config.yaml
n_layer: 9
d_model: 320
n_head: 5
n_kv_head: 5
head_dim: 64
d_mlp: 1920
vocab_size: 4012
activation: "quick_gelu"
norm: "rmsnorm"
norm_place: "pre"
norm_eps: 1e-05
positions: "rope"
rope_base: 500000.0
rope_fraction: 1.0
qk_norm: true
attn_scale: 0.182
bias: "none"
tie_embeddings: false
parallel_block: false
extras: ["capped logits"]
init: "normal"
init_std_qkv: 0.0267
init_std_o: 0.0
init_std_up: 0.0267
init_std_down: 0.0
optimizer: "adam_variant"
lr: 0.00197
lr_mult_qkv: 0.5
beta1: 0.9
beta2: 0.98
lr_head: 0.00539
warmup_steps: 327
schedule: "wsd"
decay_fraction: 0.639
decay_shape: "linear"
final_lr_fraction: 0.0
batch_tokens: 131072
seq_len: 512
doc_mask: true
train_tokens: 885500000
steps: 6756
dataset: "wikipedia_en"
MLP neurons of a small language model. Each row is named by its layer, matrix (up: input weights; down: output weights) and neuron, and shows model dimensions 144-271. Each number is 50 + 12 x the weight over its row's rms, rounded and kept within 0 to 99.
After each neuron's rows, "fires in" lists the words (lower case) most often at its 100 highest values on Wikipedia text that the model never trained on.

L5.up231:44 50 68 44 55 62 60 39 43 21 69 50 43 40 34 37 66 46 40 51 46 40 53 44 51 52 59 37 68 60 60 54 42 46 76 47 44 28 50 44 58 53 57 50 30 45 41 29 50 65 66 53 56 54 36 53 57 42 44 33 67 46 59 69 26 64 31 48 60 14 54 54 75 65 66 20 44 50 50 54 61 61 58 65 36 41 65 46 54 54 65 44 37 40 58 71 52 49 52 53 35 58 51 48 36 42 66 49 57 55 70 31 44 50 66 43 50 70 46 39 57 41 53 46 52 63 68 67
L5.down231:59 50 65 51 54 37 61 38 60 59 54 76 58 68 45 48 21 49 59 24 53 40 44 60 77 47 21 53 34 49 39 38 55 43 22 65 38 58 46 59 44 62 54 55 61 45 40 51 40 35 28 61 56 46 66 47 60 39 60 57 45 55 33 24 64 43 54 49 46 59 52 57 24 53 46 65 51 64 47 43 45 68 41 40 72 54 50 49 41 44 28 47 55 43 56 41 36 33 67 45 44 38 49 40 74 48 40 48 42 33 24 46 69 55 31 53 58 44 59 52 39 39 39 53 35 26 45 39
fires in: "to", "of", "born"

L5.up1623:39 55 55 33 70 51 49 29 71 57 52 37 53 32 65 73 42 46 34 49 43 21 48 36 63 60 50 44 51 50 54 37 59 42 76 43 49 65 58 50 29 64 59 50 60 63 25 41 42 40 64 54 57 53 41 42 58 29 39 29 60 37 53 39 37 54 61 48 42 38 42 36 71 49 52 58 31 48 53 45 45 60 58 59 46 40 66 54 48 28 33 62 46 61 63 62 51 70 59 54 42 38 60 47 48 47 61 63 32 30 47 41 61 50 57 49 44 42 43 61 56 42 67 30 48 46 48 61
L5.down1623:61 38 34 48 43 30 49 57 34 63 65 50 69 59 34 50 69 66 45 35 61 44 58 54 59 32 56 38 51 62 47 36 56 32 53 47 36 46 47 48 64 35 25 44 36 55 54 60 42 56 49 70 54 46 53 60 65 54 57 31 42 50 50 61 55 54 34 37 54 63 29 47 40 60 53 42 42 28 58 53 63 62 48 41 34 61 42 47 64 73 68 41 37 38 36 52 35 25 61 54 49 48 50 61 71 21 45 33 57 53 40 47 47 61 49 49 66 52 50 41 55 51 55 58 46 49 48 41
fires in: "for", "as", "0", "appointed", "3"

L5.up1774:36 50 49 51 48 32 44 67 66 33 44 42 59 46 50 47 49 34 65 67 47 33 44 54 50 58 51 46 44 39 40 56 82 49 38 38 50 47 60 65 40 50 74 39 43 44 33 30 42 55 59 45 40 47 44 42 62 56 68 56 36 56 41 56 48 77 39 45 72 44 23 76 52 57 63 41 30 48 57 42 59 49 47 40 59 48 35 42 48 53 50 57 57 57 61 51 47 45 76 48 32 41 29 68 46 52 71 47 55 68 67 36 57 49 33 62 33 60 67 53 66 27 45 56 66 53 50 45
L5.down1774:44 66 45 48 71 48 44 29 44 23 60 40 52 43 62 62 42 40 55 55 58 47 46 41 36 54 56 43 49 49 46 42 58 52 71 58 46 63 49 57 60 42 41 52 45 32 54 51 53 67 46 44 66 63 69 39 36 66 27 57 55 47 54 42 38 43 17 39 42 24 57 41 64 61 44 43 46 36 40 48 47 45 64 60 37 68 77 44 53 57 45 50 44 48 52 47 38 63 67 47 41 40 44 55 38 63 61 64 56 52 61 50 41 51 67 52 33 49 49 48 58 57 55 40 46 55 52 47
fires in: "to", "may", "t", "longer", "not"

L5.up375:41 56 59 57 46 44 50 41 56 59 70 53 62 51 16 49 37 56 44 61 46 47 55 54 52 32 49 34 47 45 50 41 53 36 46 42 56 60 38 63 38 29 65 47 33 41 39 33 43 39 74 55 47 49 45 49 46 63 59 59 48 48 55 27 35 47 54 25 57 35 38 54 47 44 59 49 51 50 36 59 65 33 54 38 50 51 34 47 41 40 36 69 27 62 37 49 33 19 47 48 64 42 42 46 52 58 69 25 35 58 46 68 56 62 68 54 53 63 51 32 42 76 52 66 48 61 39 31
L5.down375:49 40 26 37 57 53 58 50 39 31 47 31 40 41 64 40 57 65 60 50 37 70 77 73 33 50 59 57 47 57 67 54 54 52 46 32 20 32 49 43 72 74 59 57 46 42 62 79 66 45 48 69 48 40 42 64 42 51 42 55 44 49 53 71 65 65 65 44 60 46 62 27 55 51 61 56 45 41 50 34 53 47 54 42 72 60 66 44 54 71 74 51 64 40 53 47 32 67 49 41 26 49 79 55 48 49 35 63 66 38 52 38 64 65 56 57 59 52 38 67 65 41 65 41 33 29 46 55
fires in: "and", "brought", "0"

L5.up771:41 46 56 49 42 55 51 65 46 57 76 50 59 49 43 58 48 38 59 67 60 23 53 49 51 48 38 47 47 68 69 53 71 60 50 40 64 55 38 37 76 65 75 46 40 64 51 57 54 54 57 74 54 51 65 49 65 50 50 31 32 44 36 57 31 41 69 36 51 45 45 47 36 80 39 50 49 58 41 52 56 64 57 45 35 51 66 60 45 81 28 66 44 54 63 54 39 49 55 57 42 47 35 52 40 69 55 48 56 36 46 37 27 53 49 73 42 70 52 33 42 72 42 58 53 50 22 59
L5.down771:37 48 46 79 47 29 27 50 52 54 52 54 61 41 58 71 36 33 62 58 59 58 47 55 57 48 67 55 49 58 38 64 59 49 56 69 49 64 58 32 55 72 51 52 62 60 51 59 27 27 48 46 65 69 54 55 66 58 69 26 42 44 57 60 54 70 65 52 46 52 58 58 58 35 38 56 52 28 47 55 56 54 65 36 66 44 46 46 53 37 51 47 54 49 51 29 62 43 54 46 69 56 34 52 59 56 44 49 66 81 62 41 57 56 65 33 15 29 56 55 53 43 41 40 55 46 45 53
fires in: "in", "at", "to", "for", "with", "by"

L3.up152:37 48 65 46 65 50 48 39 55 30 43 53 63 41 39 40 39 41 21 41 75 24 51 55 35 62 61 59 49 52 56 55 55 60 58 20 54 60 47 70 46 51 28 43 38 49 65 29 55 42 68 47 53 56 34 56 39 39 36 42 42 50 39 34 60 70 62 36 51 31 52 69 43 35 38 47 59 65 41 39 27 68 45 53 57 41 60 45 54 72 35 67 47 63 60 51 41 26 41 32 52 51 64 45 72 50 55 53 40 51 47 39 56 58 64 62 62 49 49 23 42 48 49 55 57 56 49 47
L3.down152:57 55 33 35 46 43 41 45 35 52 47 47 48 59 44 64 58 67 50 61 40 71 50 56 32 49 38 31 39 52 50 39 43 45 51 65 47 31 63 31 32 43 60 56 68 48 47 69 58 67 47 41 44 36 73 23 63 52 51 49 51 67 71 58 47 37 41 70 49 57 39 10 45 66 69 64 60 35 71 79 67 30 47 43 38 57 36 60 62 45 67 30 53 34 55 60 62 74 69 45 35 33 52 57 46 42 47 42 33 50 61 61 46 44 36 59 60 46 53 59 81 59 53 60 53 48 37 67
fires in: "0", "administration"

L3.up901:52 58 48 46 58 46 58 44 56 30 63 57 45 59 63 36 29 45 60 27 52 42 60 60 29 46 37 60 41 63 73 45 56 57 48 51 50 66 61 39 48 46 61 40 36 54 18 44 61 54 42 61 40 80 56 64 59 51 50 58 44 71 67 44 78 55 53 60 10 60 42 52 66 69 64 42 41 37 53 60 48 85 61 56 59 56 44 48 49 72 73 54 37 43 55 54 39 37 61 58 36 47 27 36 46 63 55 40 40 50 40 43 46 44 63 49 60 50 58 33 58 48 41 39 30 45 56 69
L3.down901:33 58 66 42 30 25 56 48 43 62 55 50 50 45 23 59 35 36 50 83 34 51 31 25 66 63 62 35 60 40 42 65 66 37 43 60 50 39 55 53 68 53 45 38 60 42 46 35 60 42 60 32 47 60 50 40 62 58 48 35 46 36 39 57 44 47 32 49 67 54 48 57 45 41 30 63 32 65 52 47 58 27 57 36 59 39 48 57 66 22 37 51 43 46 55 56 69 54 43 41 56 50 60 58 37 26 64 39 52 49 65 44 56 68 44 30 51 38 57 54 56 42 40 74 53 44 40 48
fires in: "on", "by", "with", "even", "after", "despite"

L5.up1050:40 47 60 45 66 36 38 31 47 38 68 42 52 55 59 43 74 29 60 55 46 56 73 54 57 49 60 48 32 52 51 55 50 58 46 31 33 52 47 31 49 44 36 39 43 78 52 55 59 30 46 64 37 42 57 54 42 37 36 49 46 42 34 43 67 66 34 66 40 31 39 68 38 46 45 59 66 56 57 50 61 62 44 61 67 66 65 59 57 60 49 44 45 39 55 37 60 29 42 45 51 59 41 69 69 65 56 34 37 51 66 30 43 50 44 87 37 43 65 31 52 67 40 80 36 71 64 59
L5.down1050:44 46 38 57 48 67 46 78 57 59 42 48 67 64 60 62 42 64 25 64 54 52 38 45 39 53 49 65 53 41 60 50 43 54 41 50 41 34 33 63 26 58 75 43 60 54 51 47 49 66 61 56 50 48 40 64 63 56 43 54 63 49 73 57 28 52 63 49 49 56 55 46 63 41 46 36 39 63 54 46 51 31 44 39 41 70 50 44 59 34 48 50 39 40 45 71 35 66 49 59 72 48 46 42 36 51 70 70 53 73 25 85 49 41 47 51 60 65 39 41 78 43 57 43 84 39 47 51
fires in: "a", "of", "and", "loss"

L5.up437:41 47 45 39 60 40 48 49 34 39 59 38 58 45 59 38 47 38 53 55 53 55 45 35 57 45 74 27 54 53 50 37 63 75 70 22 27 48 59 54 61 46 47 42 65 60 57 41 46 41 52 62 44 64 51 57 53 35 28 58 68 55 40 54 47 65 54 43 40 11 70 32 50 50 63 56 53 60 58 55 54 58 30 62 49 57 55 47 40 57 44 66 44 53 40 41 34 44 60 64 48 41 43 45 51 53 76 51 50 73 17 48 52 68 57 53 21 70 64 39 58 61 63 67 58 55 51 47
L5.down437:67 62 47 37 62 22 52 49 55 43 58 34 62 38 46 36 40 63 45 67 48 60 33 62 63 39 57 56 41 56 57 56 38 36 54 44 44 64 41 33 47 60 66 59 57 45 39 69 44 37 59 70 78 61 65 57 44 42 28 56 53 49 35 43 50 45 71 60 48 48 44 44 55 58 59 53 61 58 54 52 51 74 68 73 46 36 66 61 54 77 55 33 50 72 55 39 56 42 48 49 26 45 39 56 50 33 55 54 36 50 67 54 48 46 49 80 53 30 36 59 33 66 50 27 50 38 40 50
fires in: "and", "the", "of", "s"

L5.up627:42 52 36 40 56 47 48 52 47 48 57 44 40 41 48 28 42 38 42 37 64 39 55 56 34 39 34 05 47 39 42 48 47 54 61 52 33 79 65 53 53 51 46 33 50 50 39 37 56 76 47 48 56 47 38 43 60 35 50 47 41 51 27 49 45 37 80 28 65 39 59 59 50 73 37 49 36 43 48 51 37 35 46 61 42 51 56 41 22 52 57 55 43 54 55 39 50 53 73 48 46 35 48 49 35 55 43 67 37 40 33 36 44 38 50 45 23 37 39 43 52 52 42 48 48 44 34 56
L5.down627:58 56 56 65 36 28 43 57 34 65 42 58 52 52 49 58 52 40 38 79 54 49 50 49 51 83 25 56 43 59 46 46 47 43 61 29 65 36 35 67 72 51 56 52 43 36 35 55 51 51 84 55 41 59 51 54 66 44 54 20 69 49 65 62 63 52 56 60 56 56 49 34 11 47 56 63 50 48 63 66 50 59 50 47 54 29 46 44 62 40 62 51 54 47 64 34 51 55 56 48 53 65 70 61 64 52 54 56 70 46 65 51 52 56 39 53 68 72 33 46 48 47 50 43 40 66 44 68
fires in: "is", "became"

L5.up100:45 59 79 40 52 44 32 70 35 80 24 33 49 41 36 68 62 50 57 48 49 37 59 53 69 66 59 43 56 45 62 70 74 49 76 58 58 48 49 61 54 59 89 40 37 51 42 34 46 44 54 56 44 39 39 48 52 53 46 53 37 43 35 68 51 66 33 46 72 49 56 51 61 50 49 59 47 67 33 47 74 56 49 54 58 43 29 46 46 58 45 49 47 48 62 48 47 50 49 39 27 28 61 50 30 43 57 37 36 60 65 23 50 68 31 61 50 58 61 60 39 55 48 50 47 55 13 44
L5.down100:48 28 65 57 62 35 55 28 55 27 43 72 43 44 70 44 48 49 64 69 70 57 39 65 40 80 50 49 34 51 51 25 58 58 33 39 58 56 45 51 59 49 51 49 34 38 53 84 44 48 63 44 67 41 48 41 57 27 41 34 42 45 56 56 52 60 57 48 45 46 51 35 54 78 70 44 45 35 58 33 59 50 46 41 68 38 49 38 56 59 47 57 63 55 76 50 39 46 64 38 67 54 62 82 60 56 58 68 69 49 71 49 59 42 45 39 48 35 41 36 45 58 48 47 20 50 54 69
fires in: "in", "not", "t", "been"

L3.up869:37 33 65 35 70 56 53 61 47 35 53 60 57 37 35 41 70 46 57 48 52 57 43 81 61 52 40 41 51 43 68 57 51 39 49 39 33 55 46 54 73 54 27 59 45 60 60 45 41 50 64 47 43 50 55 62 59 32 30 23 64 53 51 47 26 76 36 50 57 18 38 61 46 42 34 59 60 49 53 47 70 66 73 62 49 50 60 36 49 66 31 73 46 42 49 61 36 44 57 51 41 50 47 49 55 75 44 52 29 49 74 43 40 77 52 39 62 78 46 50 50 58 39 70 47 63 50 71
L3.down869:53 82 37 80 41 52 44 51 54 46 42 46 47 62 54 58 44 49 33 72 47 35 62 23 76 42 48 57 66 50 43 34 50 59 46 51 70 53 52 56 39 78 65 44 32 42 53 60 56 57 53 40 37 68 58 47 30 66 54 81 33 34 59 50 61 28 55 56 53 73 47 45 51 65 73 33 38 50 26 46 14 55 56 49 63 46 55 63 36 47 81 43 64 66 56 41 41 30 40 35 58 46 53 58 44 41 58 58 63 39 23 56 54 31 47 64 48 36 48 60 61 42 66 34 23 40 52 53
fires in: "is", "went", "died", "9", "isbn"